From a checkpoint of a small transformer trained on Wikipedia: untied embeddings, 6887 steps.
MLP neurons of a small language model. Each row is named by its layer, matrix (gate and up: input weights) and neuron, and shows model dimensions 213-308. Each number is 500 + 50 x the weight over its row's rms, rounded and kept within 0 to 999. Numbers have three digits each. A neuron's up and down rows have the sign that makes its largest values positive.
A block is one neuron, or neurons of one layer that tend to fire together. After each block is what it responds to, as a language model described it from the Wikipedia text at the highest values.

L9.gate112:600435470493410478464556427502433483503410556528460480542407516476420539474558493463445503500481425543586473599453505454427491526469483519467532588404499516521498450499533589493384583473552468517459576492496494437576437550509548504617548610553535502578508516495506646536457541531468502458
L9.up112:605482518402546495416465460476447554518458542519535555566450423418485534532574492505441501508463483524586444542543527509415533536427511538492498660477439521580473534506514532461431513480545425505487465455474435497541519568516482529557503561542580523538525511513590498443456565590552451469
L9.gate402:508443418474515520412481503444441464444431529472497539486513476547447463492459491495521451483543535466490503500547499426519493512492532537459609471435486437514545512497513585488569519469580500491465469390487471539451478581408484446543494437500540586532548476485461538597538388469576476458
L9.up402:442437556481423507567457517506458531505450564522550476504455466571425480534510430485505668476496468468473494528587500491516544467507517509519460483522473489554500628472439427496523452478476527481500526478511419445439454416546576358596492493497608505494494514364493464494498528516512498476
L9.gate405:525537486525492536435505564562479377467488413535537502648513476487504487466625528442522465549573451518436569463519491505522522532519467477462528462494488475504490488537508399578454463460419521564464419581506469462599460448483564471533518497500525448539553548462371467400502471535512550535
L9.up405:541540568561562531473499521462445448563523520496494532522489525403484497430526433490538521387574472523512565522661394428622449490467529455516525406537405411446415592443485457478526528586417418520458535541436572523558470560438549400526564539469481492502492550553511566599506484556475462452
L9.gate516:545548510568463487517422461486480396545446547539506407445486543497523477466606507524569533489520515449439423526555551499525471399492456392435500484458485530438436544476418517458488506554459407528444501533480513440462446541407448495616486549508497494438511552562478510536505553540570489499
L9.up516:493492482508576449426558490591572447599508530491532428509417532366494472371479425524452532562472530434514526542454539519491453473463509390466546520488504477496482384488519443468488449408604467509432481514559481566522443538470472518476440487534521472508473443436505394490467499468525537589
L9.gate600:543315566447572478472467513535562534545600482500528472458536581438473563515562552436493475529562524477520516527625498494474566461509435517512495509512501515517439503518512566429554463495559463503414537574491449570495456494505545534555497540496443495467455485418401544478452510483493544567
L9.up600:479496474432597540561522530502560506500573468575494519576606469440550480523502546499437543517488530429480529441534424525423482562456542629480582524478525498586507491466453447490511508556495480442507491612491417473446514468492512474482452503549439520469460398449393498479431461510519524492
L9.gate607:470395538602547533524470469472479529487430529557364509519416517520387539557482492522532443504548528469482527517511485456491457535519493537413523536451560479380533534449409475531477554474535578524533439571525483499463549551475524412474471513534479492516430501506518475471476539570491525380
L9.up607:499464543538564589480508519447493493385577575481413525650454600591504447466466489481523421531524504590541395496464460434523547477538520453484510463435566518475487563532495396516483494497454553438551468451528447424350461521527441457482537567436553524452558510407508525523473441518502528438
L9.gate643:490428419499475605433533570447543550488462521480444513527381532478527511510505533447524611472472565515424553444559449471485546539426430544542516542450509501449445543608476553490501625560547464438404450468532536524546553445571502643486530578488585563545500504503429471600491476543499464508
L9.up643:540505561496480603562357445485497442490479496603528634575479440462524518453510510482476582585550509561537541429476530417527552557473495651487509519505493530502618478528527488563518480523516488491460521460583441532465413466467536476527533483508608549475522468368515416590570502505377497529
L9.gate939:491453425436492456536481509528534420496567580566517509494451431573502452524551427519449574586562415445603477533557506581542502483483461489607563548590441542451474495444643507547493479456404592446441596546535421461473507441490576513462576485616519471457415508474466595570454520518405502510
L9.up939:518484486551456462540508560516417403539477534472473454451427575440537570578470412472491593462540456580486491487571486377515481428452485563561583545520346460499408435542528571515400549493505580602485479515565508459543451552472460462546533480452400508467472608406501501474454477514461450575
L9.gate1137:529557425484538438589434436548529432478560479459559507426554545513435470549488430514594530524554502585543535518470576435574531462473532563479456518480545408515489540521450437380482480621554469461523608451546453422552479409499512429549509596504477466496412503542498433445502510464463384455
L9.up1137:543481543538458531568546477512502413460506524435596505595394425500519514453463492536507464489540565518519477543500410523599561502546475505454494536479508436537608448426385558494552477569484512507481576481476411442527452528512492525540418546548447475466503462507545456509576512504527494403
L9.gate1154:493510551498553510477449531518492540494509534585459531498495506553498474583465542444462510547537511447578493429526489511570515462458461645509496502481526540577510536490503514474484566491437510500400426462436432410482538575480503496510496501526477526571501530493538580511494420560508534506
L9.up1154:576463545575519576364478529550463478580576470445530466507462633600548507529541447508588497530585422493447555526511488481553475420516537507547515507575472496479523514512466509578513471471499534440474501484453493546489490533496588483560556455459454368561567502472530533505454525496473543435
L9.gate1171:489469463570512602603468533544548464456545491546517483508417517516387501527476516543507506547474565460481539465470519449595560491464483530501538557437538459535553631556461468476564518507437603594521424481514434411414425605431558531478498475501433546536468491438475516492459501538512496499
L9.up1171:603460388485522506444550500471576432474497502476513543444428504458505508425464508484524556593500500502554465469458447602555543524530529437445509500556515469488552519508544409540487453445525615542555433499461455480529398491431579580445501545524475535495497468466430477442543588486445427514
L9.gate1259:526552480512514515494467500524570456447454547519574499467453510524492586474484491485510486491546478592492534446549456462528513551545469502496504534490520473489527544492496470539517478475417515445465519545533431558557469409434516530562521427541489489482484518394469420469489482453467451479
L9.up1259:519504428543524515443467546513485486496447514522583481490448520526483463530535480525545527534548556580498510562506496511515445516517493543491554519487437506396554605558535524501526492487511437515495539438497485526473577518464491498547509495445507574481431475471489482525540444568506453556
L9.gate1299:496532502544535622519476541579565511490604396451544476504396460486479532483389464555406582439464463514550554481495427537511517474508483562490484530513564505470485489507515484522456535518453429518532573560451505417475535443485552466517453506581464449432538402634526499508442465559525513441
L9.up1299:526531482521536591512463532498520501577397461493536463421569590586525524608446451508461513563570482538457416513464439502478463477411454497513543500479458517561553492625533504564494454483403478442445475597440460586554586495453576397467475518537487484489660531512450510503524524630558557503
L9.gate1317:535362531476538557530429567489467542527558501535556537530476399572586442512523544496520476542507492519400532416384515527522510511546495507469469505425480449577489495500542432455501567474487466404482525579422486539522420470498446460404545491463564523423496516532468527476587470526500460470
L9.up1317:489458664558419464440455526551519367521555519501487514607583503537474438544506459548486552534536423485536499506437490649582464556499502505377518516455421432505536532541474465491479509398481455519619485486429550527392414464573461559510484519537445531472484460510497536516508561500444405594
L9.gate1381:520500484428538483456489496512541564518546515437585474565471448494496470551591579517529438591462531529494516375478487437509531558467541498452483517459425407556516461425479497445438444546560444459559470513536464571500493531425583439480501484495489535420475560471537474467487406470421522521
L9.up1381:504493457537538538499518499452499600529549387480550562541511535533411513458441466438546534499522441520488494390517491465477447577536565459423519510512455471435556519444440495493560507468439555564484524575472519394480466611463492518398595480527639436511504433506411491566455482489483436518
L9.gate1717:514507489460498538451527523496488497559556497497512464516419582510553492449491496559478506546516508468392542497446412511561479413492517491522536579491412447560585517491495487451544463472462503478502481504377541502512458482457425493505454617565567481463428589521545509482460503497545502500
L9.up1717:482445517549573511561425498539471487465452506493527535402544515484516496339456548515456499470464455547492485549525509427433553536428507491500471581449509513511531541511489522565492508553433562578509519541510547465440469497467417512443462551545528533443517484456548527545516543454512522570
Start of predicate word. First piece of an adjective or adverb starting after a copula, intensifier or conjunction, e.g. rather in|different, more in|stantly, most ex|citing.

L3.gate1500:505592542490456506500472533528549517509484491513535532481506502530475411456436553473474497464519521524538526522480496543474529477453376517597465554478490494531421461496547472557484507470526546577473431462456514460605508534523419519514538580426479492514554522484489554529442514520477495497
L3.up1500:600562532510453568461428518550561493487515488491536526514436497456528388505384532404437466527507480431488475526490493477510528516520425419554458501438483504464453468561487553511551493465521636481532444395512475480520417474497451484490681599554490502478472502420498488583581482544460574493
Post-verb complement starts. The first token of a verb's complement, usually prepositions like in, into, of, under, e.g. came into effect, remained in, was seriously ill.

L3.gate615:474445572595498420485583435465526583513408531558425569503523415549465631501520512525530540468525565537499550497546527557569531482561389508468525447540411561491547525480554540496510477496510524538496475456458510519508405564510526567494495499425508592432556574602526623425452484504442492480
L3.up615:533538415552522595599516496519421504515487473461514418543422486478517546450484519519435455463423490508456494489482395466456500482454424464617407476517446471464459550543498498529514588425455504527556567494419466640487564452521505606526488498501493491468448449493401438566453488523483585529
Definitional article after is/was. Mainly a or an right after is or was in Wikipedia opening lines (was an American conductor, is a river); also table pipes and commas after numbers or place names.

L10.gate472:598501526492533491487459454596490516523574552503499464544506424506503496564527557471446507505554592436545516537526486481549471445474460512416494478520583539495504539372518535496550493486430445565487386463470489567441443460494429596448481536462551400562448451460551661469537463495486494466
L10.up472:547434517470519464472422510459532589584472583512529524507475460536497540541527522604456499526510601510540527530428586526538453466488507563425460462422446496482523463467529555561487498461502529479495428446491537458536571527458451476439531425596425514533434455490590477532547449416482450488
L10.gate819:444398523484468567510414499409514509532493456459398539491610442472516506535454453517572500559516526564447474397443436482456578456452581552518615528441517508471499402529552608410528468457466508467537516426481558571574498448437530499477583570506549481544543514583475524509471512532467570518
L10.up819:521562485415511442451471597494518556463492520409442571504595394540437476524476360533571491520503538394528478601398442596437543443499480529461528532489530486507597473622501487454512483535445452520458462478490569543521479489541473580485488542448416522495470506555547501371522499515506525510
L10.gate1354:475457460409490400584492500536512423538532549493534480438454476456491563560561499448551476497483561488419494496476560569540446454506612458471464579517510485473414547374522537497506477530527547513471413515431465563493535526523551518530504535453529497583505599490570565531496500496543566458
L10.up1354:568472518513510509503537529467460498481398560496404546557542486533529447497551561513569564504487493580366509456526359471481600549470488479505583498423437504540520515495474523519554557427528538570430534546481485489533528450511439427449511461539548452411528528528448509419570460509502501508
L10.gate1692:483456438446475394513454511483429516431476517437452520430586463491497503560459488495516532485539523438472449473523404530539505527517463529474552474555528534551566444433471541518549551518548483469536456500479470481497507491496469526509553510542618567530463483516535548566477530494476497417
L10.up1692:547474501536463461515499489511553515466528491459458545443572428460545495586483400494457523492478463432469507443509488479478497474500598464531490453493525496508479540495423547410500485585433462546468484537461468453549443505467535486513496616444508443520508531560524560553513531536461499560
Lead-in to media titles. Function words and ordinals in film, TV and music writing that come just before a work's title, such as the, in, second.

L10.gate184:516479608509558545571472493554533526568531506503465562608459607541529604521509482526434512502442481447528383515575482507508489444445564493464525527522492534640539575524469462489498470502465526589463479512530474443516403508485494520475553546510545492475457516492446492450563503650525526469
L10.up184:488472527498486528600547616418511447513467574518523426565470524495493492464521497534445473468558485424456477488488457474493550514474510459580446530529455570499540502483479565537460498521546466555474495521495476575468446582567514530436428530535506503555476528445433525420513510510518417568
L10.gate248:497615513453475451496482472545621646507444451477494544508481486584623623415560428542472475480548579586536581525525565530451487510520498505589540594453489507408583544428438494447452491541455526540445558576534489467505469466421444524503418558544548447511477589518461470479427526551437476506
L10.up248:585478484481533382552471580583543509542581503372524480504498565511514621487508529514522575554542529492616520583562613485515527489509608445437478567441510555509617438414499499545484408527504525513483567560482507514501453470459535527471482508568464507508507496505392533486523468525531455530
L10.gate699:524440541484462486491482510504552463493639531633530534468507528482472567486520562494439527477504454473478509613535386541361474530506446538534442532484502565489474529520527530427569503462489521616444452517418514536510557460573581548512469602500450594395556520416546532523463511544544572592
L10.up699:560534476444488484425461503518492506470509452521541441493550443503531443543523491533393463509581537488447528476572425510515454525557471499518448513496469492475473544512577480404467594404481515508447443522436503467507461461494475501541581553457560543501530531567517497515548429489503502506
L10.gate983:565453470528526462484401492465513510498474504511538460457543515482513621510472401553456513487482469409463425487528502386543554560462524493502502590549497496546593480500429527532546448443524523596528483455558493593504506530509453545564600540528514575568555461470459489582464433452431408517
L10.up983:468483503608500550450539507485523483427473627434438539464519571513495546433492573392442492462460446429421503523498468500519484408479572460514488521522492492560499465404516519441565488480458445507426331548471466497516489496482520515527426514444492483536431474464481495593524416560530457357
Word-initial fragments in descriptions. First pieces of words split into several tokens, often a lone "s", in critics' praise or description, e.g. s(cary), s(adistic), de(cent), dis(like).

L10.gate104:504491533458607472523537490494520505462502475533537399506444454447475488562568504539473521518464540470532497508517513529477493448473530484493475368484519542561413486591493505512507472504524461535552542487488546496509465509526397395472536441528554529489524500461540607514411517488514524526
L10.up104:444576445476504416570503466509539507498496451485454523503391544392625422422441567474481440516548483443476501509555514455553589543496457478470559516451624490491451445484500537453483526465418435576478416409623503458454459449524424460524441418559493401540543513413533519487562456498492482526
L10.gate391:511541465395505441563499511581522502456517550436438511424517544451494626472494464442601462543532423494484512505448573580505502415476540475523527486491440482660440476516489553376472512535498536487555538466467484509536515515522488495506481491512501416575459595481497549485456510448417465459
L10.up391:626510516507470491555515459431415433411524458421527487564423486447441456452507458431485516566568554573479444437409549453560446511418503535420489541558586516549488415504551539486414494554546531505501541555469447482600502543656500482525388415535514509509520463507506462398441572379472524466
L10.gate1610:544468578513510504594461567435499564563615475490417502472543515478553469423499582529535563539494573530469556533512548445567573513536520440500473447448495471481444557584508500510472438487471474510516603555441522493511555564532453418447457470576477433507522531502405558385511522496523489591
L10.up1610:550538448552546452548575517476569518489547510550476516535543464432620504431560529501504521488454458431497578460495504504475382476502562515475658459425501487494446523587557486461477551498542524571481524490582581538482521461429547537460439523565502534498475499375538471481559442539394436499
L10.gate1709:443565512587438536481596483465561437525489517432533514489514472528552528608565465477425427467510510538526464552554555429612506542467546555475459474481440517521462462499520467517571472443471604537463477577466519602520538560461451380455488499516517443487494540477533417505550485491531515535
L10.up1709:496484526469476513605533505515475486471506535514528577422509509441479520474514535423402502552443500574548596537457449557453408554453543518481496427370494372480512335490514461527501543528488482545461513529446580421482503451581488475561519499505438524431427536454568451531467454532457533465
Acronym letter pieces. Mid- or end-of-word capital letter pieces inside acronyms, usually in parentheses after the spelled-out name (TAMMC, UNAM, USMC); weaker on "to" in year ranges and list commas.

L3.gate1053:486494500481445448516469519485433545439446474487458446523506590465604447456569498475432478576538480525415508497468559405532461431565469444454546460483513524479499454547461416495541495413525504531675555482489507463547509483486481423497402538562454525493493556484543498465484518450482489475
L3.up1053:541440551501479512521468496493465586538512499477469493459509452550523488437540409528627499570440444429529399490480527455546484534480505385511490542424548498528497451557506551558507506564502583527541422509497533515563492504607594475470507506471475543640526565525573546497499549488478488441
Mid-acronym capital letters. Capital-letter pieces in the middle or at the end of all-caps acronyms and codes, such as the I in NIFL, RC in NHRC, SU in LSU.

L9.gate93:505475524544464610506414479463463541471462410451463440509545411559535502533547490522564544543485508643541456503562452490545406464540527534467502489552514534547513575497584497543341510552436400477545531422534473428552487549464515432516410556543483536534537455536443550493585531422488454479
L9.up93:562558486457437428423511419491592482498553599502522503549498558538551427538488490482504543411519586486476566482453461486496564509478534540504489557497565510458545567558486546556475417413410525561535559423531565456471567455503469524411445519473453506549497452480468446475545509544461494470
L9.gate125:485521448536494520529544477538500564452543481476470497536487507460526470431502472538474569452531455508473512532534529545686577545538548457525553525600484458551533457513441469567484490606449533609558514398492442468566544472547559513521508555486505529540541417443459520493543500546508456454
L9.up125:449485487437467430620515572460534550459482473545478519505553555402549542489488498505504465503463455492510503492539511520572532522427526497522502459492424564519509524518484499400504540486538423499507530564470500469491464509489397505535394646515490525531450476464550520531523505435403496447
L9.gate126:536574566480460547490551505435506486523452541492505573526452588461385461487475550473497548533465519603426452427524457409559444486417498420445581477537527465470565498447432469472568469468563509474559478603491401488479455549515516422494482474476535428531471577402437411531454501527476475484
L9.up126:428500431459467526512442578464590527527532438518434474517481512495472527484487505595535374599552484429592542552477408555534376549482501549493515506498408464517517462429509457442545482612554508452516532426390466547536496435445478577457482523464462430455471554493437479476480530500489434529
L9.gate337:555489474465529449628506472467593575542554467408487460365583444464571533473511438549519569585437345549535514569470423629538446499497473517501511388462534540533482506554495457472500414502529505511538606569482514517546486452563492457498523557447570520546541589481444540483547462522429543499
L9.up337:501447523523558496562458566486480453545486491356384461542500476401568465544489463498524489546507559524488446560422445490568505476518519522595480511646433415493406523572417478427550538439424465517565543561555563590517529487522471533449486519507550503576540541535444473430526490459457524558
L9.gate377:426506449605551499490426574528578487526485479464463588549486472549497509437554488476566454514573414597479397513579542529483477549467524418512500480450472510536518512526487551461397460534497484521533516498454485505450461442435466504535486562634529546502511517529556453541553516456481512514
L9.up377:456481463539459407509504492437475412529517517440520501405461530469577520455461439574504467567464478480497451562537541518540463427492502422410431551480449524478462524473556524479528536455572514539486569512435436490553429543577487572458496466461461536490442527514516485576514570392538536628
L9.gate565:489470495411479487494541448466414468490533497530510518491491454528524589486553486434480429557426576515461514431553618628470487520498491450448493450536514518510475469536475511513513495627484478546468484552481578440449508495521527428540425430436512404513483469513496485440471440525388456596
L9.up565:559568522461451632511469409507476510523511460509492471507528403455570513562503482565483515533430588498494512482510571498462499567546428469495555532447524513493536432432575421578522401425529523472519540415509494455506402424498441453453517472507539558455447528492460464512368493504470513546
L9.gate588:490529388403553456481502456363545463546501458556501490471534438510366544500489477512479454540477551582454521501514476484570423507602546573476481475496483469508544419495593544458524485515523440456503498515471540475530488490537570518410444546553455436521512534576441478551533485376532384368
L9.up588:523542489507501514446504448406502524564479496451544467577474562509458484444380495484499494575467561493472560495448533493471451555406498474568531458502488481488554454489425577581498536442494425577491576520426526450567509631514597504512425500452513572551478535567529487518524492519437429464
L9.gate702:489593472585447462558534627386497530576501486502503502503542443507499472534588549541467441521440504600464518521636492530495442462489501476500507587466485515530471447552482563556447519504492518500520509542459440504490587557569465540496547474566477453570510547470493521526583520404376491481
L9.up702:523465486579488548518500560484507493527566487420420465496411533467512526569602487450522445581579531525374448499565487479550532495558542483466539462486497424531436478511555527434482494487592558580518580525513522457552559528623421505499538502576534462625535451490517485411520508411506529500
L9.gate779:474493496458401452562492502558458463495492480524457505480489458442513447543590479441543495455451555563466406513461548476512491490505534481550456595489407549509516528583452440561439488395531502537471506453439529598548543570555563436522486548528566551560398552525430503577605481467504459456
L9.up779:492554524457585421527564436452500473505408487429477511550519514385511545544476535449496418459544585412507441461509530459379534491462510481492546545501520492602516452439519586475489551428493487520408515404513637612546538517515474445546529466505448431572483573479526447446393510481383518478
L9.gate1121:469517568501455477474629507452447608371556517512486494482517533533501506448529531538493452500554456509513431443463434482529490596504432486507536482521547416466544459436520493495546440537445459514463326498456402535468601453499417504505470437474468480513511457463489615592551514515413638531
L9.up1121:491501497511466444504529547430550528474470494522480412492511492508550476487516497441566547476532496475566494520541411424469480571444576425501448569409483484519590521570540445496580456519491475462533580549518548522481547493500590515477537481532501656388512403495435455460481473530451523533
L9.gate1156:493451510598499586537492517492552485482539509582486515502533589516626578407516513572494571520459513429500493589556509460438512509524562477491465457581438483534480502503503407539511534505371579515500434548526532426487480488553535440556585523503515479422488607442447468550491434472508504391
L9.up1156:469465531472521462507408535421562541469438453526530506505395582482611560500510494501591403497634426370566411475429471570507481565486567529498559519588459524439510483555536429498577501497536487494459511440530474476467482513542488500427455550504486466463536490470486408508432450436531502595
L9.gate1174:506558492491424547454534565408496462478494466496547474531495498419481472444451420449547513539481409436455493557486589472667493586502623575484459474573468470578538503498525443496492579481522482542469502564522452401537514556424454584476450432526506460582420525498526435522523503571473494551
L9.up1174:521478568479485499510473473378533363544558411479500506470404485503461485455534567503482569492509509467467462508404497531527552543511454417530543488563539503539410460531455417513479559508588434458597497399556479423509460448540461490525434468478495462480555461460456465461495406485500494449
L9.gate1284:474486502465519603459580516460507467515411388499590408478554377516439519538532537535580592437393577518475529566617497534481481510478515461450464494481486522539498585569404503436481445500462426454520543479534428554512479476559469519445477525475389570622585541462496555544497440516514470529
L9.up1284:502472445457493448492502498391524491519570516479462504463481500519496482544532466513548466480478532403446480526468490534557489474490532438516491498597540428517521505611471546500449458488578440537565516503482538528508576526477479550441451484442412543495503563441438581466489502470526538526
L9.gate1474:530531505481567585484430483431555459565514556508453501453420490558443468443541564526525547465541507509494524563485551506456554482610463589514539437503481508546547536576542378473548429439497541558528494555551597597502449442435579563500570511529512459519581485476515540516501447500492532517
L9.up1474:440490549546511490485601562558545524461455551395469501555469506453514511502554507500526557497461456496537437556535501557549548473434565557430567537402603402506421547488474497456458406533542488557552509478619480504541493412509532479476434475467427502394506444492549477398481568460443515590
L9.gate1602:536533531397458499556506516510483521397492522618466472392505552450528484400488517502423494529578464479515642456538498553534498460479529599546504454508488469551464440510542458446614509493550426571550509471430516412461629420503416495471456545483533534530589654404500543496466489527529476475
L9.up1602:497541564434496524481464454487556482505418508524558481518398545502465453535521457540560544525559468530602550443540549452431482378515529556552551545481475409553543428492541479517472533527601495562565599516525461521526533391443411503482506556465497450437576555553598589439499506545407490512
L9.gate1667:630467457441550508426483426537543524467455444481495557477464421523554534475590473534470481432588513516450592490533574508603468482505459487496586452546437460535502363479446576529557451603519531548569375500421398474543454533533527498467541483544475437585446589567488420468487539550573541528
L9.up1667:538478438505513470398449490554528445473472525560506535511612565520389573482426566408463457523504480576483494498466507585515470460458570475535439514446560424481478544508519589475606474559614402573544495505448471482486450468401512499503498626551571392498541511518510468504479405544507576508
Acronym middle letters. Fires on the second or inner letter of capitalized acronyms and abbreviations, mostly inside parentheses after the spelled-out name, such as N(X)T, (G)T(W), (H)U(D), and weakly on mid-word fragments elsewhere.